python train.py --norm="rmsnorm" --rope_base=500000.0 --qk_norm=false --bias="none" --init_std_up=0.0457 --lr_head=0.00466 --grad_clip=2.0 --decay_fraction=0.653
MLP neurons of a small language model. Each row is named by its layer, matrix (gate and up: input weights; down: output weights) and neuron, and shows model dimensions 112-303. Each number is 128 + 32 x the weight over its row's rms, rounded and kept within 0 to 255. Numbers have three digits each. A neuron's up and down rows have the sign that makes its largest values positive.
After each neuron's rows, "fires after" lists the tokens most often just before its 100 highest values on Wikipedia text that the model never trained on.

L2.gate539:111125117096103087134102201126138121075067070157131173186183088140076171089120120119149154151114125127152100105115174129073176132144174048082089099121110084104153098137124133087118173124166183135099085156116158139129116120083138077108081107144126056088124116114090152095133188176136097191143105106163099142093117133113143136105194086146206153132091092085162166104115156159048128119058160115133126057143138084203145140140156174121156098186160151121201103115137142110083188127106117093113134162151130141155138108159130089114134149128155142126143141116140108133084102149124158082
L2.up539:100070144117158104108118171169079120054132161130130143175156129195066148101174133156205167134131147151163108133131133109114204082141095113136064121103100133159079120073144098105127146130063134118108087136095199179109150213123146077155207126095158158119144070171110147177127110153143154151072084099140116129105131108142177148138153106140172125129121120071124077093107112166127093136125119132128145102161143161138144101095134118095078123160140147135163059158169214091141146034137119095103123103158104174113163105093150115100133151126151143135154098130109164154071175111177108080
L2.down539:106124138159128102143069093064109147141128094163156132121204128142141159124101000130139110048133164144131122105121158145096170137093097127169133060135091184112154139125131119136119074098182125160078150130117129106139164136087126124129140142137143123120000079165099152043156123144144132108109152112165145130114080000136078100125129144104119116153111114142153221113146157147180132168104170121112072118108125105101127101125117139171165109127159157105108121102139136098138178082079160147090164142163172109142130118110161155140129118111109048143010127107147120128150129119129147103
fires after: ","

L5.gate70:186157208119132175125087139119113114063084088088168238093103098137071172148135146139121146172153196163143163068135122107110171106115126147135098096102086109179127081091139142145128158099120140141112168099132093147120140137146174136131185159159101137126173093118112155133160159099115086122140119105083116143056179174067137117075116166118132162077074128091137109106113137082150153179105114134122112202068171104107149145178165144140106169145122121145092148136107120172174085172156137068123141116085103177110181137123164105088149078151078119128114115166120122150204143153091081196
L5.up70:147160123130183171132209131147110108084137143135155191104155101123153138131165129138187044212069099131065169059171131119130168157085134158150109114129115120169151093129111157113187151118081086148110171170188179104101122100150118175108175124152141123134136132133110117082167117077129122095104141140159174167121160148152166112117143122156127125155110131124154097071154162091137154138117162151132137156028130126112049143209107230133092137081115138115104103103104116151168147191122134078090197189118152117164185135132104123066144166171132154126123090105073121144154144100152149174
L5.down70:173110109150138105147095128093115146087118150165120117092154143128116123152111132174128151080110177202132158130164104138125108169136099083142139157125165075139109141111185110152140155170155151166147106142076139153168129151109176178126165140124076170139127065128065119132143116144123093147126057102115072134152164047128127101131108091145110091120126127124103149148074112108109082161114115156164150083027075103162109053108091130081057121183180131126080123136137117136121145080134094122101102117093124110145105171150164134080144181108140159163120110110126152086102154079106109119
fires after: "=", " in"

L5.gate289:119075092166148068131152139091177107123133157110089084130162107160101154107141142143112108114183116091163115118098131091134115087103124042107105161134141190169152134221143119150102120112118156098117150075061089145151170209102106085115134169133233131124153113129126151092112120188120072119109174112060152176123103145105178113150154116111134161115173116118169110143089126101150190107129146114116147068114121134122109105181104105127142134105124132106172126141105132162181149101200101113158144113116107140110116100128124140133189103166106097119115135144144163146068123124176116141
L5.up289:145137151081187117069096119151073040133203139099082186064128126123150118145096096138118148163123069085193109145114132116122118116108118119083157108135099098195097177096133104200077131096096120143131147116162123126125078137107139142136138073118116125131146101156148173075136137155121083107093116173140128199154148144073107190091163136153142146114135138088121172132118121113109156172106095120146096165134098146160088119098090072149092080137156094090109097109119159129107120162154119107163119059183098134133112075100110138111138063129093144057146130075059198088121131140101165144
L5.down289:108088095135166112134160096122170109130106159120127110151111120185155128166237188101117140145146173167118124115157111128160120062159092108104093167115119127130096161169157128101120122125109135183105142152143192145213155173165075104158122167110126142094098159105130175096165113117110111168136125087066059116077105175169128057120096108133146189194104135106137097082047130125189137102165149106125126119077141182112117145192178170138111100114176121150168093175101097148170162128195125162175143164170115115109130127052113140116193119180142154111155133145131145080115162144115149141
fires after: ".", " |", "\n", "\n\n"

L5.gate3:085107136107121133117142102111129072141171132059159172164151150109100149101170143080124120135162072154079112129075109164132089166099121119084132175091151116121089134188195091196156102148150169044118215141204164141224092128106118115146123142164121145119109146142170100120138094140150080150118100134092191157152154130107120086134105147101101145114141068102098110197122206103082101062138114169170123123137086139115116137164124097125158074131104103179146116138151121114177143180130142101157141145104099155074091129126174110133144158191173074151150150117118116141097054136080109095
L5.up3:122151124072141213200141164125140142170153149120113057154124097156115181188160130143128112146115183150093131147144158161194119127131214098109161125161158115125162133118152078120147137104106107109046150105127094069103163125123153127135153118103087172139142147159159131229118152089140134124082112113108137092136150119152195110165128142088087152087084119125137128115181123088133187183174118149141108063102091141103110088071123103101128151130137144130106163101121127201157147094104094170156118119172173181130110049163125112134198093168126151153136118129108122126093172079119112146
L5.down3:132122145094109153114129101122152122107107083072101164114108185136088107150187034100135145142150139168187095078132088083162108131147144093146064121104116117143065117110082113123124089120158131115134160159142155171161119142117114117155117163179092073144145147135178092169145113117160137110102133118105140135143081045124118063116122122079161116122143079090092077170085156114098132143134088175168155195108107117127159117139142154142114026102110021186065120095143116126108133159153149079165208138128083152078106144209141138156174148132134114185075153131101131124143085141147095195
fires after: "\n", " type"

L4.gate298:112141172153154095137186106126121103141058144189196147160192122099133078115124125086129164112121166134114085141148099166131148099083114129177110032121177174149150037108148159073136145134130150148082158129120134195106136087109125106172205149142160107116168120178157112130120118125165134139152067047114122146116071146109137160091127139087073188104119189122132083137096176133095102152116138108099176104115104079063164129149128103140115104188134126163145143091108164160132088083109124083114105104086076117094098110125193101149102187117159102141092120100158123178097150093140108070
L4.up298:141145176096162105084167097178129084138109153148150138091092159130043080125151109145120160083120117096168092138142188168103108033155175119117120154120162160133150085149105129115146126103118066137130091122099171131126141146150064175149119138120133116076132138107127091164165129137085128049146132106149122118102108124179138130108125134102109138115102171196149178139192145057121107173119114109153110081150103174148121143103111106115151085136124138126111121162112191102100183093176106129122134081103126134134102063137201094127183156137111137092161142128124129133096101065133179117
L4.down298:125067060171140105113111100084128160133110021106134109176111121118123184127170034155090107173098097100101141104179133145110130173130150091175128107170166078148102187136153167141129140131123126111110125096107117065098124124138187158107130150146112143155064160166113139159154110100126089092124170116130074100129144000167111143126091112149170097152155085099111116130079133138118178115178079166129141155141175147145121118135161145167080093118161117098082105118124141121153155114109124138135145137125130140206133126116119132154091081106178161138138132137128139098163105142163108214
fires after: ",", "\n", ";"

L5.gate200:086181152113119129155138074130151144124165129161058137145156118104075088151121149102144102153110124135134194121143099121076130134105161136138151094098114131138127068107192146137128120121097090143118110146170099173191130165120072190198143175175140145185130178130167077138113103123122081163115168141095158124120156153152081093160096152101133103166131131083106073099091040178096140125154149122132181099107174146121133091118144173063077117091111151140123157144134161160119096120120139134129121124121155107118165088085141062135166144134135084100156139111097097181087170126134141099
L5.up200:163073117116138172152223151183173104134110147160140104116120106096149138154110124095072085154065121112066109081107032112152117161124145135123189135098144077212042159124176104115124168100143190114138123159098131123136094132154144123154165144168149189078118158170141159137073173184121128159128091146122112140091181125127104093101129097127135117150123105101115146101103128136116072137089145088112154158176137153099160105110099150089094118167184204122143128078137195078102164159157105141138114117083161155171144101080169115123140107200141096154174109106084131110074149064094120111
L5.down200:153116165121137105118167141141071072159196152091197086191126144152126151117143095113208096112116114090108102144110162130181088095128100069079129123153067107096184169166101084120090117130124205183132105114132118144137121100178118123086129054203126131092170113078099135147120198169142159137144118124113122124161120031127172194132157173160131141188100099152103140162137148172112160124130133153199087117109121127099063139151102091159131135132120113152135075050133130177125193092136160095102096054140096130151157080183157122096139187143116101117030176160083092106164121114077107095
fires after: "\n", "=", "S", " U", " Gl"

L5.gate488:161076126156097068138166099113116117129128148221140085109148143146146152112120147122161131198117120091121062097125093180093156106106177110090095095151130197129106099150154160151145036159144154120077130108127084166158143202096106103132144133129119109091173141139109135150148067136163111088115110112156092195157163154103156116102126164144100128079098136124112118134124132046149119136137174120138152174113174109172114169141114125135088093099110136174129117106109101137094140103208110121141204142139118106090107185097114014108163102118079132142113133127182147130148160113156060126
L5.up488:125110122126111097098165099155160140117167127113143102061211147107085035120119082099159175148160103101072178077172117119087104151118139115115102138129204205109139151155081122164125124097126128101141100114110159151150142133161117164153089103118179148060156158137129145049194139087147131125194142144085126183088117130098157168138188205115080087095107147141136169125132116089081117122160185125129102145147119117202165192103110115122081102073132156146064071088082140118122195084082080083043129097173100114089057137103122088099153147087132165169136138098138127099162091122135096179
L5.down488:135150102106128112124108110060117151129140114123098163120116140141142110166101086144134127104135038200144141133176091164157136066152099120106165162150123111141152112145166165172119149132115119115189134129126142090159148116158101129106109113161054189099195140146085116125141190088115161092123176174106121072081150078125180125140094123138069153119070076128081096095103156188086148150171092133131085090129153135130109062054100132097128155175202110103056147141073125201118149137159085116118153125162111165134104179090148168133137163139178128112175138110119057132144112174096066135
fires after: "=", " Preceded"

L5.gate617:113108146143126172154118127158067140139106108150106101122109126119123176144157095112103100093102047105147080110157179147123152132120141173111160154201127147141100118099113107121161149095186120141160208061135144145094190074141138161174092116106093116171090128140150111119102150164099175128151108127166169119094133111155151126102190141118166139141187172136121128116191166123137113143141082153091116096153178139094132074107167152235112168095138077127080167165150110088084117148122126081125143165121092163141135128142097145108130091149120109117079115142126132148128111109202150081
L5.up617:194150162076164085130099159140158106120153116136144134121148152133131153083163148146177108148145165131132187154109119097072108144133114121162071074119088038096131101143138164114077151113037081129103084160112115142129147139151113122164171124118166158092160108170149188180121145136114148120083156112110077111146132117115102116121106147117105107111118101170100105147066069142126125057166162094124155113099087176134115155162152113049050080107066121158184108117146162110127113131080130198104134195119129123116145156119107121071150140022149122081164133125142117134114195116085159120
L5.down617:110119121128145190170139145146077140134091156118119109147107130132121159129103085116095134056135083099149085154161141151122101139111103155115123170115176188161132161111107112122159151108143156185166194072182163111122143097142097197165145093157098095134143121124094063103169098145123148118161109081189198108101151159151131139102200151093184112122181151109138146104221138193158124094131099146070148101136145096127127085104130138199124152080116109134050174129161121035128153152156126052143141149134106128125150130161109174150083079171085119081044131136115132103132106119162110089
fires after: ",", " New", " Los"

L2.gate570:100117092092104127118152171111131145108195101135147119155116126116103120129164191121100136146068120157093172141095137137203141123143184117085097143128149103120172172105139110099097035156052142110126126159099068106122132156155116134141151097168109119166148172093167111106100133163173127146154149163138148128142104167102121116124127097125126161105127140097136131148124156092054120092117121107131105132102117137139110116158161163104097118146155050170113170185179155138131106139116144114090172153047081121110163133115180184147139093154120142071159121097168132103149121102102128095
L2.up570:031130111086154078120136158128123097178099140099161100134177166077158144155159100093133105156121105141158154079105111114170095136202193086057147140134171132092109154109138118106069094143176146164166154143089112138089113178118062165147149124170162122138189171055160050070147116122143106166137142137084136152154148174105062132118137139191134111163126121106131090111152117102091169123138137094151120105119093090157082185098104120110107184140179116191137105131102137067125129116166166105094197142126130140124091096138110167108121115154115161116135118148168148174148108096089082061
L2.down570:025156095133142106085133127115156131143138107140175109125127146124128158109139116126145108116081111181094182118175122067136096135163138087101134097098183091094104126089166120107107184170132161144174142112135173137125106138155129141195145083125100166144095211136131106147180161089124161184143192130116074171116056000072173126106118123140112127140142145113123138080144158134086131142146070108120129087114133104169061160100138137098095110137123130124109126182079109120148127121135127095095131100162088121116098164159119156112154111155156162054173152112169177059137095113136129153
fires after: ".", " of", "\n\n", " \"", " |"

L4.gate156:120129110083108120143137041212120075144119162106091170124092111183090118179150111144145170125162183123101107076121123172090099175127144161108154100117156093167168124161147133106172121131120091146080119103160111092137114195147165152093111126213123142132107113133163076171130112084127157089151159067158143113056151142108146127109122110165119148082056078150080146152065173061141133116125075129103152145145091103196122081101186133163089082101113114158139126102127107136136168165232100092149101159209111141079129158143111200187138159131181144121134117114105144130130145121097112163
L4.up156:083088138164101068123116175107185132155168121144156088168155140150140109093116084136118129133090108138124141056095099129132147118162127141129130124167071132196145131132191127096092122147131152067091149079123119128102191104131099134163102149134102116088132111113136127113149083136132088122127175183105142152117188134084107126139190167126175147085108139142192103158162142148084128119038077134194118126106155123106163093140139171197117118175198112137106074144070194127103041100097060098137126190120171132116140114118119154153143141102091143117131140074123056112113120216128181132
L4.down156:146094124120112137161160158155184159165106074140099130135160091161138041160089042096090118153099115133076085115126110106159072121150160115151103099169126147189061088160113135137119111111160145125118143140101141121122135152159181097098144092142078142165156109110107152111128183105091094047072102095108084147158150047185178146126132150090126104058125079148158130120187059116108142111178095169207148131086078098120179137169116174085095105090212173164050127111120089163100118132161118084180113109087118119165173184130142137119125078168159111121164123105085107083142119152119160142
fires after: "=", "\n", "\n\n"

L2.gate309:091111146142154145123165080121166088174180116132113161100120114093151103093148120136118140106104166171097097097116169160137083088088117150142093087121113131190104060098126149147198110187045152117121162102140123079115166157178164117130112159136136090073154132171126156145164150122081193077128091116141160161184158128152167166134131193079146133108133106175072139155142080160106170162142149126140158105181144114066145094120113115166129210138153175154110181141176121242113138146127163149128147122095085058138168124143146118159137141136109107149108057109121090065184138126165092154
L2.up309:121086177133137124155187116039128099158144137159147147157165096146158125158153140106108158109138143132152090076190156177130140042153141147130046058147148119164118062103125174140178177128119146119098149069138114103126189173162233104147104177119142076098157154110152159165165125156068146109110068099156158167144188131136173134111143128098197124156125091135059136122119083164139125195207124119137128120118130116124178129140149151133137168153147223171141152140185129121132121158094111126121165132132117084116220135147134108142143148153113145146096086108147108143137149169141090102
L2.down309:083115161101070148089148115105159138118152130132147114155133137102130149117053080150150131137141087108074129090173135116120108153122110114103065116085107083135165146099135136102108158122103130104134109136120136074121139125128184074072147126133135120137134159109159100134170121126159123167139113115143119132108139000098169079071079137164066152114133104164064236135128110109104127133152121093127161128121127100149117103168097144091127181139127133106116141134076086123139103127104138148102071124156140119093202131229150157130115095151174137141191082117093150071140098091166123160
fires after: " the", ".", "=", ",", " The"

L2.gate141:129084157150176160143141082136057066113102094142191164184144092139161189131181136104121129133145145097102149108052109125104163104173162166109127162092163161126066097127083175088100146154107072090111083087173100139137108098125103212159151152115150115153140082117137164205165119102163072106162120060132164157115110108094156106146129132174161111141176049120132097128101179126078116074137151125133109107171161112092153081160118107115172090166181117127146098111115095082135110159164148111111173161119141098130164126105152142140097120121129188061144101195161121056115182113151168141
L2.up141:160108114130098144146131093133107039136127142101206130101165091092136137104116113102097056115145117071052073087075121095141107110192140144168149164119173105127070136090150123101155158129099064141142133083131090168142142095077192143114132137091168159165114104132208103119132138156137104117106084124175156161102118111147120171148152063092164093117129080142139133117098114132115156111116173078104106097152186095166150180180087119094103162109160140082132168142146149057152135138139144131153167092076134152144158140158148036141122188092082148060118151165130126127143147128168131071
L2.down141:080064047127165142130091144080107125105105137144090161120127099178120166113182101132156083122129171107163131118140108120140176137105124109182162140080126159109064141111178154086088147173129086166156112188159158111101118155111140158127150151128110103168075128136174132132101142140148144091124151137108070138102099066162058107103125128163180101186155114097124121101142143155141106058141142041153161130153131128100159100214165162113113103197146149094140135081147124091185161070140183109107154072181119128222082129121174114100117123121154182089131122088163077095043217111213074091
fires after: ".", "\n\n", ",", "\n"

L5.gate475:112038129111128163120136013102130164189143146098049106106050104106075160068199127128135121151124126104124125089095165131115175120063102162143171151133106204142205089163197115150130086173149132106137148102134086170149123113136127088178141117110090138128129136176195120136117099093126102113113112142164133119127171159117130098107162170102138118103136167119150048118103141113099176161116133206114109143112136104124129094102112127123147103114109146132172062124090133113148135050142138128138128099164103171054119171106114146157176150101132166085138150082115085128146120070095057133
L5.up475:054175094076144149127152130088146064132141136135162146081155089150162060185124068139152137108117140152165148161123159124079170157132184148017119164109140095123137104153092130135064131109123143115061125131134101063142089098053124119099146131121093159176130120152120103111151162141120064098091114156136194101160059154082111108119138150090143167119147082179129141126115112169097171145099122146153164120141111158171102132127145081188079144129103139159124145148136130124114200142179134131117151164121167142147097096123115127127140138100129101162099129067085162170131092165118119143
L5.down475:069130170099138172098120035080124165157132127105100128112071119118128125148161114153134149101147112149128161081086096094112079147096157144048128096118122164128126129149083140113120118105109104078096153164134079166125114167104091145175158180138097119148131085170198089156177196192132117084085157100114115220110140042122086152085128113102107166107162135095136096102094121131039188102100149163100099142095086105125171123131136093029142125094119084151189103143154072178171138128114120141150140131165124159091112152120114152075179160153112200129145185139116106090113156114142111142
fires after: "=", "\n", "\n\n"

L4.gate199:134176132140107091113130153108149087070144132129103126135155082100121141093179170124176096151123185120134191130125124127119151100141127134108082108138154086074066102133132147187083172144176163166147163167151181129121103159131156125191143163208104159100153131112116096084128117189124140134122112121168166149146182130105172109076109073126132082147135102138112129101175036131137072102085096117165158069097032121118130119120133146108082146124161168121125077151151113053113139171113172075108172106151103129132122104105164121097127174167130156179098156098122187160082139174126139139
L4.up199:062180119099135092118153105123135137156171100134139086165126176090114063135118141148137134187119126195151102105099143121133089110150111096181111147140114127153170087161116089182178097166079085076138178139121141101146106133153083170129143132058098089127175215136135080164166135095147167090135147130135083091154143168114072145110127156165143126151145196095126126121141111120142159093141115140144170107100143078126195132119177125094114164114138152108063097101123149111107135107134120140193126088146097113182153117111133166157171181059164091129164121135085092119155135107100106145
L4.down199:145130093075082140115157169115092058120134163167104174133171161104125088133152135150134098132161166183142147121141139097135094151079173137129132147149120165117149152119126108107122136183141134106139201175130155112155121151147122103061188171190095130130146146095140151067105126073137143163106099060087126144173120128170092112139179106116181127138131111141122092147191115129074141111117146139138150158116199170156068145162111119153136145132104127155180121097158111082137148110170147146130094178129075103124157131232155110119101095119173066135050170118156134071084154166118133171
fires after: "=", " was"

L4.gate404:118118125170104101104098126112140137132044115133155143156098200078067111072100098115145119160096075149125121155192157133100101165104120093139113078172204126112101122147138116081144144110167168066134123082129107128172163089154133067162085133085114167067108125132135167017082167134135132183161104161161103165129121172132148130065128093115123095134159090146147117058137130116116106094122134114202171117141063133129122123116138172063096204180132142110179099122160219081124117107099156098118093098150072118092156130152127138152142124139139136068101134114126074133127189169120122101
L4.up404:142083162117143159151095087120138124117177182114149109133140191134114136121154172110167117115145092127165135083200182163100159120161149147135091107076157121125161193126129215150134126162185112209161154112058150173171057092110076124143122054152150127158143199131128157107125084133127081120104172166092105115089152127129134117123100167141069105094146136144069152163182091183096159060094063114107173132125161171084115143123182157110168111167179109082141100155107204119076109163136117133115139136161120127164129064129148197129159090117125154120129130068176109176070169135177128099
L4.down404:165153149113133116146112175089119146093130156122116159157068112124147059098088047199147084160119122185112095116099133152154116145134111115113156128107165096155091096135130081144153086160152129120142122200137176173129206097104145114096113134121063158101159172175137125145076111102113123109130088140109134090194109080084133196099106158158142086160096172137184066177096136064125118107125106136140133079171184107075090134117115160155096092175138141132111118154143130097096160165076154073106059163151127132140147151136169143131116154116125128156154145207156179093156081075130096151
fires after: "=", ".", " |"

L5.gate205:132155156084188136089130091142177125104175170116182234141117150116112114153133136104171095163108142101104191134167115118143121130169115140154085170139149135153140124171139120170207174134088101148098178140115089130152122131143138208165149125179092102158131161150151140131145136086151079174123092126097148102142136110099071066118113163111168124138211087148112112096137099116122159059096141109128121019096147210101165112139163087123091179167099180147156117141096112179180183122147160085134101151128154188091180165144127127088097137101102099148130083187046164105109119142146148139
L5.up205:152170175064105133101149138170136098131111105138111131120112092146126105098121133094121161139111124150079160070123121184106140189196169146125145091149178159137143117136157110136121164132135102086105105156103076165160157112123095114142169126137122145143110178110128140115109083107180103172080133199125108098119174120106099120114104164151169145132089059157085118096204113070152117165098113170144071109187140143147144151114130179098149102115133061090117112099149087130146072143192132091117143138167212122086155154136128111105118128113083103172134108133137122157141165203113077132
L5.down205:146146095076052135200150106090131091183175133097118136146123146134119090143171064194089155133130112157144139096148113160094132119180149135126110100096147121134142161101177138180103131140148109144094121082124119091108118147128127151084139089158064186114096100162135119153097131131079081127101045148125130101154120032156125151118117137102068059117201165109117094144166138114114141154101143135128140133118136119154125153088177201117095110187134157116150097093065101137106093131137166141133128139102150144090107153138087157121140144157159141165130157087145154149181111118134117180
fires after: "=", "\n", "s", " use"

L2.gate585:133069106070112114098105144149150082176114079140140122164142145119136142127132148132137115144108162139155087147116127172170149140155082107156137102191108077108123115089111171122123124087113130098083144147143104128149127120162198096126100126223157078151159141197121153123141163094064144149150129081090108106141170176124137161074117141159020169146139145102085113177113200145106120100179078140120113135073186187111137169060137101112119159156097115177147091164127083095155095107121123129122080085165134105126093136132147180118161201097118122137122212089103116120134105121143054086
L2.up585:105155146080082114129151126133179181134141083098139157134104103183104165215176141081121056123122129120129129090153188143143084115155098069091180094167119092151159120134118159135155106128223121157104185080126196149126194174125127123067144090093111102137163145130131124140110161120215141162149116127069150099151180160121124123123096088128103085123119127087110149095096112155113157078075116144076142103086166130162110115125092197104061116076166080170123166146171146124099199135082153128157121115082117177154136195125156131169125126151139094163070131101108147164140140096110120109
L2.down585:136128124130119101142114077166092125143161075110090113129105123135170145170079042102148138087104145118088090106136157145129118078112045079119156165198140123084138153128133151148165143111099127120160146120125096131148122117173188157098141162117177157168106116132146135122167148136156111136147140174110138070102083091129139149135100076174059154122136085130110096100108157135141112097121157141144117135088159105138132122147105108126115149116168181159121178137136134140146176130106137189087089111093109095176126203194121147087139056152140093132058123183110150163176093144077173145
fires after: "19", ",", " in", " October", " (", "|"

L2.gate273:137146155131098139118148140147128145150107092105106132107159090080145197134137141124085132125107048121129105115076123093158134121121102114133081090124111093168126064105095097146182169113087166138110134163195193091136125132153144123095128166109113127099135117180106159093198110128125098118096110160179176145176168127124137117043145078094172160126149107139151085120103125135163121181135233139081210106185113090104165185136144179140112144091133150138158094083158173123086182079128124098160156103171128161106175176088123127129123138186107116073102146131177140126151149104147172113
L2.up273:179162144102153094138158148146111130141130150080145130136127201156096170127136119137143168179100128154076160133089105131128152146118094109153108115037117103135170094127075161097083101162102157093139132092151095104124121151100178155066189126184138150106103113193141133129110151140080103129111122125182145189122197147140053063144089117153120123164130058110172128109133147081089152126135115122140098144092124096070119132166178164110147119138126195173161124104123131174136125107155122099170134089169096125116133081136142130123102137126052137145094106115092180154112126130180136174
L2.down273:125093080138148124198084067097073109143157086136082078096140089168182134116132060128132152232199091131113115093126170101152107110069145128192085080126135181123160142111115157108096169171081115137159126144123166093115114177066156110123179123103126116140099136073075134137159159151171174123132146135178139163100122056124128145123112138108120123142111126138097156151139133163147130144110120102141083163108119127098092090122187162147128130157145170101119093050140128104101108129120130131121091156209071123150145109133211147202119022133129100183047108103154103121096077116166109160
fires after: "="

L4.gate39:188121158123107166103113169106170166148129126146135110109104107094125146093098171096118117145195201129085210089110102157152134179077143117201152176160193142149149123128178160123153075131129135084079110069088112104145123159081158117170150184073122094180169109128095148141150117105186106089112156154109107113097151145097142129150143148140106183124153138159119127136131175118134150108146123122180116189122106111181047167108075128079140147131076140119126107142149165143057145081089158126078125162075120117138138102150121061097100085149176067154109128127169142144129192088079126156
L4.up39:112099161158156146157121143125155131142100073103125126106206147163077160072122111102068131151114173129105132131143121108140124209103145180107208135077104095085127101147158123084084164110070107103165094139136114101133096069147119113136094169160126111074115156106085151124139128118159107108110185118121092212175118127050184109152168171079141183112103159156177155114110128119130123160073146194069107143163097138175149072141129127123131083118176100131103155114093118125148074112137061136057129140121137115094155155120085153140107069083154112135141115122112108129110167091128163125
L4.down39:011190171141127077103120121095115092140108090172051149107100148181107199148145104146067139120137128145206135110132115181161092102184147202077143142117098136130137099109171123097108135190097140163130125170104182097105144151115114133120149162113120105089157163116125103154140109151105089093111174175136121117141138213150145080113146147078154137082043107098087100160101174080109120190059133114150121079150146153116112127161115100165143122136136132153181171125081065100204141087152158139120143099109164141102105167157097135118129101145141151166118123152217059085118114115129114170
fires after: "\n\n", "\n"

L4.gate99:084124140164137156180078137094178104089199124134088138122154145094102119122089168189143139183153098116192130104087122084111105166109099145119069125116115124184154134146183154154160107144123117146127134193144142134139089216111090119128123162135076149175147223118134066118137163151133147073129132131087132062156103159158143104119147187098106168131113146113083168154118137123114139108128187130148194123134123167194117132091184129101139177111134170098166125133132171126125116142145133066105133162165158159120132117152083195201110156127129126114122105097149086118166095072115135142
L4.up99:079154175142078146162159167184155116112118144097142102187099136107119147139142137127145150135134178179120166134114074095123172111131081121108087110129087214147076041121115112160124101098111119178118186078180072138128099101134144137083087123118104142120111152149075159165096133103169104124131068099070144084141115168094162152125177106166091140143176157139189084165096114149130138184095139141123138130148150115088149037159197102090057123152172159125086176087159113133170110070099150074118126208101083133120120066149066103102149178100154105175084157103146129143113159128098119116
L4.down99:128131146094090140112135129128152113162085146131144119129148144187067200150149099164148083039175135151120129089099132127109134163077165137116146077128112138141122124117112112105119136148190125102166140121158089093107113135118138138138131125114110156121164178143131115171109118088143139104097129120097129133142095034128151112114162102138130102123129119177043149112218137119137141059148135140118110104102119157117113118141136067130124107121143111163100167178150097094135112111096140129080086147143077123154170088244121120126101103186192119167016161167122094113130111147120124105
fires after: "\n\n", "\n"

L5.gate311:095168134130080144116103133166115133123089122115134158143136075101181129147169157198124111149136109134154138151082140119089165065102137127140087126161113130134115139097159134103074135124193106151123143137178087146086141116062115117184149141173142075075116122136154164131138149125128102158171134142118152139127160132138133064137133090129089076132133107118100111108107118143082167128167138128111144099128048140100096100101161084191181132152089139176146086122127158129133182136118073101156144077116089205162079157158126155079129145128138122098105089104114096067129152081133142090
L5.up311:099152079094076148114132110087126062139123145111130131130151200122140151095120136144113203135162093095160148158122133165156129174079142121076110162172082129175080165149122135072075078153122098096126050083184125110128100103096113107099155156114181136085125153106145092113124138149170130126125161165094091137075088126133119162156126091108130131100145211133152162121106178113092149066151055163139120168134137133163094149176160152164115153126127180121138146138109120112132150161139031124072132049139119165172113085124118198096122119156137136137157124177153137102113144069058048178
L5.down311:110155070127117117107149102072116098131140083171175139163061158088127122119157049085099137108117151149091150149125104194128135137135149115176084159127143166103104158135086158132102111125124072100130108138111155112163123139141153169050123167152156156090108121130074146129158129176089122128103098149097115111030049078182158161074101083138122149160109090184130158087139170111145141151104146127143144069098128141134154101129168149142206130116109145128116154183087167166109131152119190135108124151056145133060134148046186107146081080094140127169130133110120106104194146131146096146
fires after: ".", ",", "\n\n", " of", ")", "%"

L5.gate595:135118126120118058141134147060150140180112129194118147153117141113033124176142128146135170096132141125128130202168128148162109104158088199148146100116111133163090135154108137117093166146143198145119130160180140154140132111115127205093121065204109123111153188187118115121083066133146121093103140093126164111159100163099099117127164074185172108138119089084167104126078103139131098115120110139123135081148169100097105152104122174120173151132164124130146157176098161130076155139161112126123125100116129179096116153135126130156091109141138137097113120160123049133156084133110039095
L5.up595:096093111086146076150103137102155088141152086174143107101131106168102073134147117148085188162125131155160151185126127157139061092208151136194134141097152061173124117124123112097142104103119115120019129091129152143150143123122112180132105087142132114153228197147087163112166098161135107076084208086150159097107133106079117138108123130099106093083155137068132104154102103157053137161149156079199143166141117078107096181100201131088092144118183100173118145125129142114109170145166184188109127158081165160129061126149141145125134165105152142120134145153167120163169087173103080091
L5.down595:083119149116083111142128142119162151115111107129121178146140172140041122113178026159114153095134136157147155143154100133177096098158154146152171121125075126148085135134166139133120108141090119123103168147165161152135170093169142158109140153130167136146113191185159136128120078149168079152109152121051149150136151000113134070079145076188153107120142129061139132111092086141125140090133117126152123142159139136108113103116100159102135132153151104103116101133098177167104121140135130110139112122145145135120096096160137154125114123088135134136040124132132119162133132164147088110
fires after: "\n"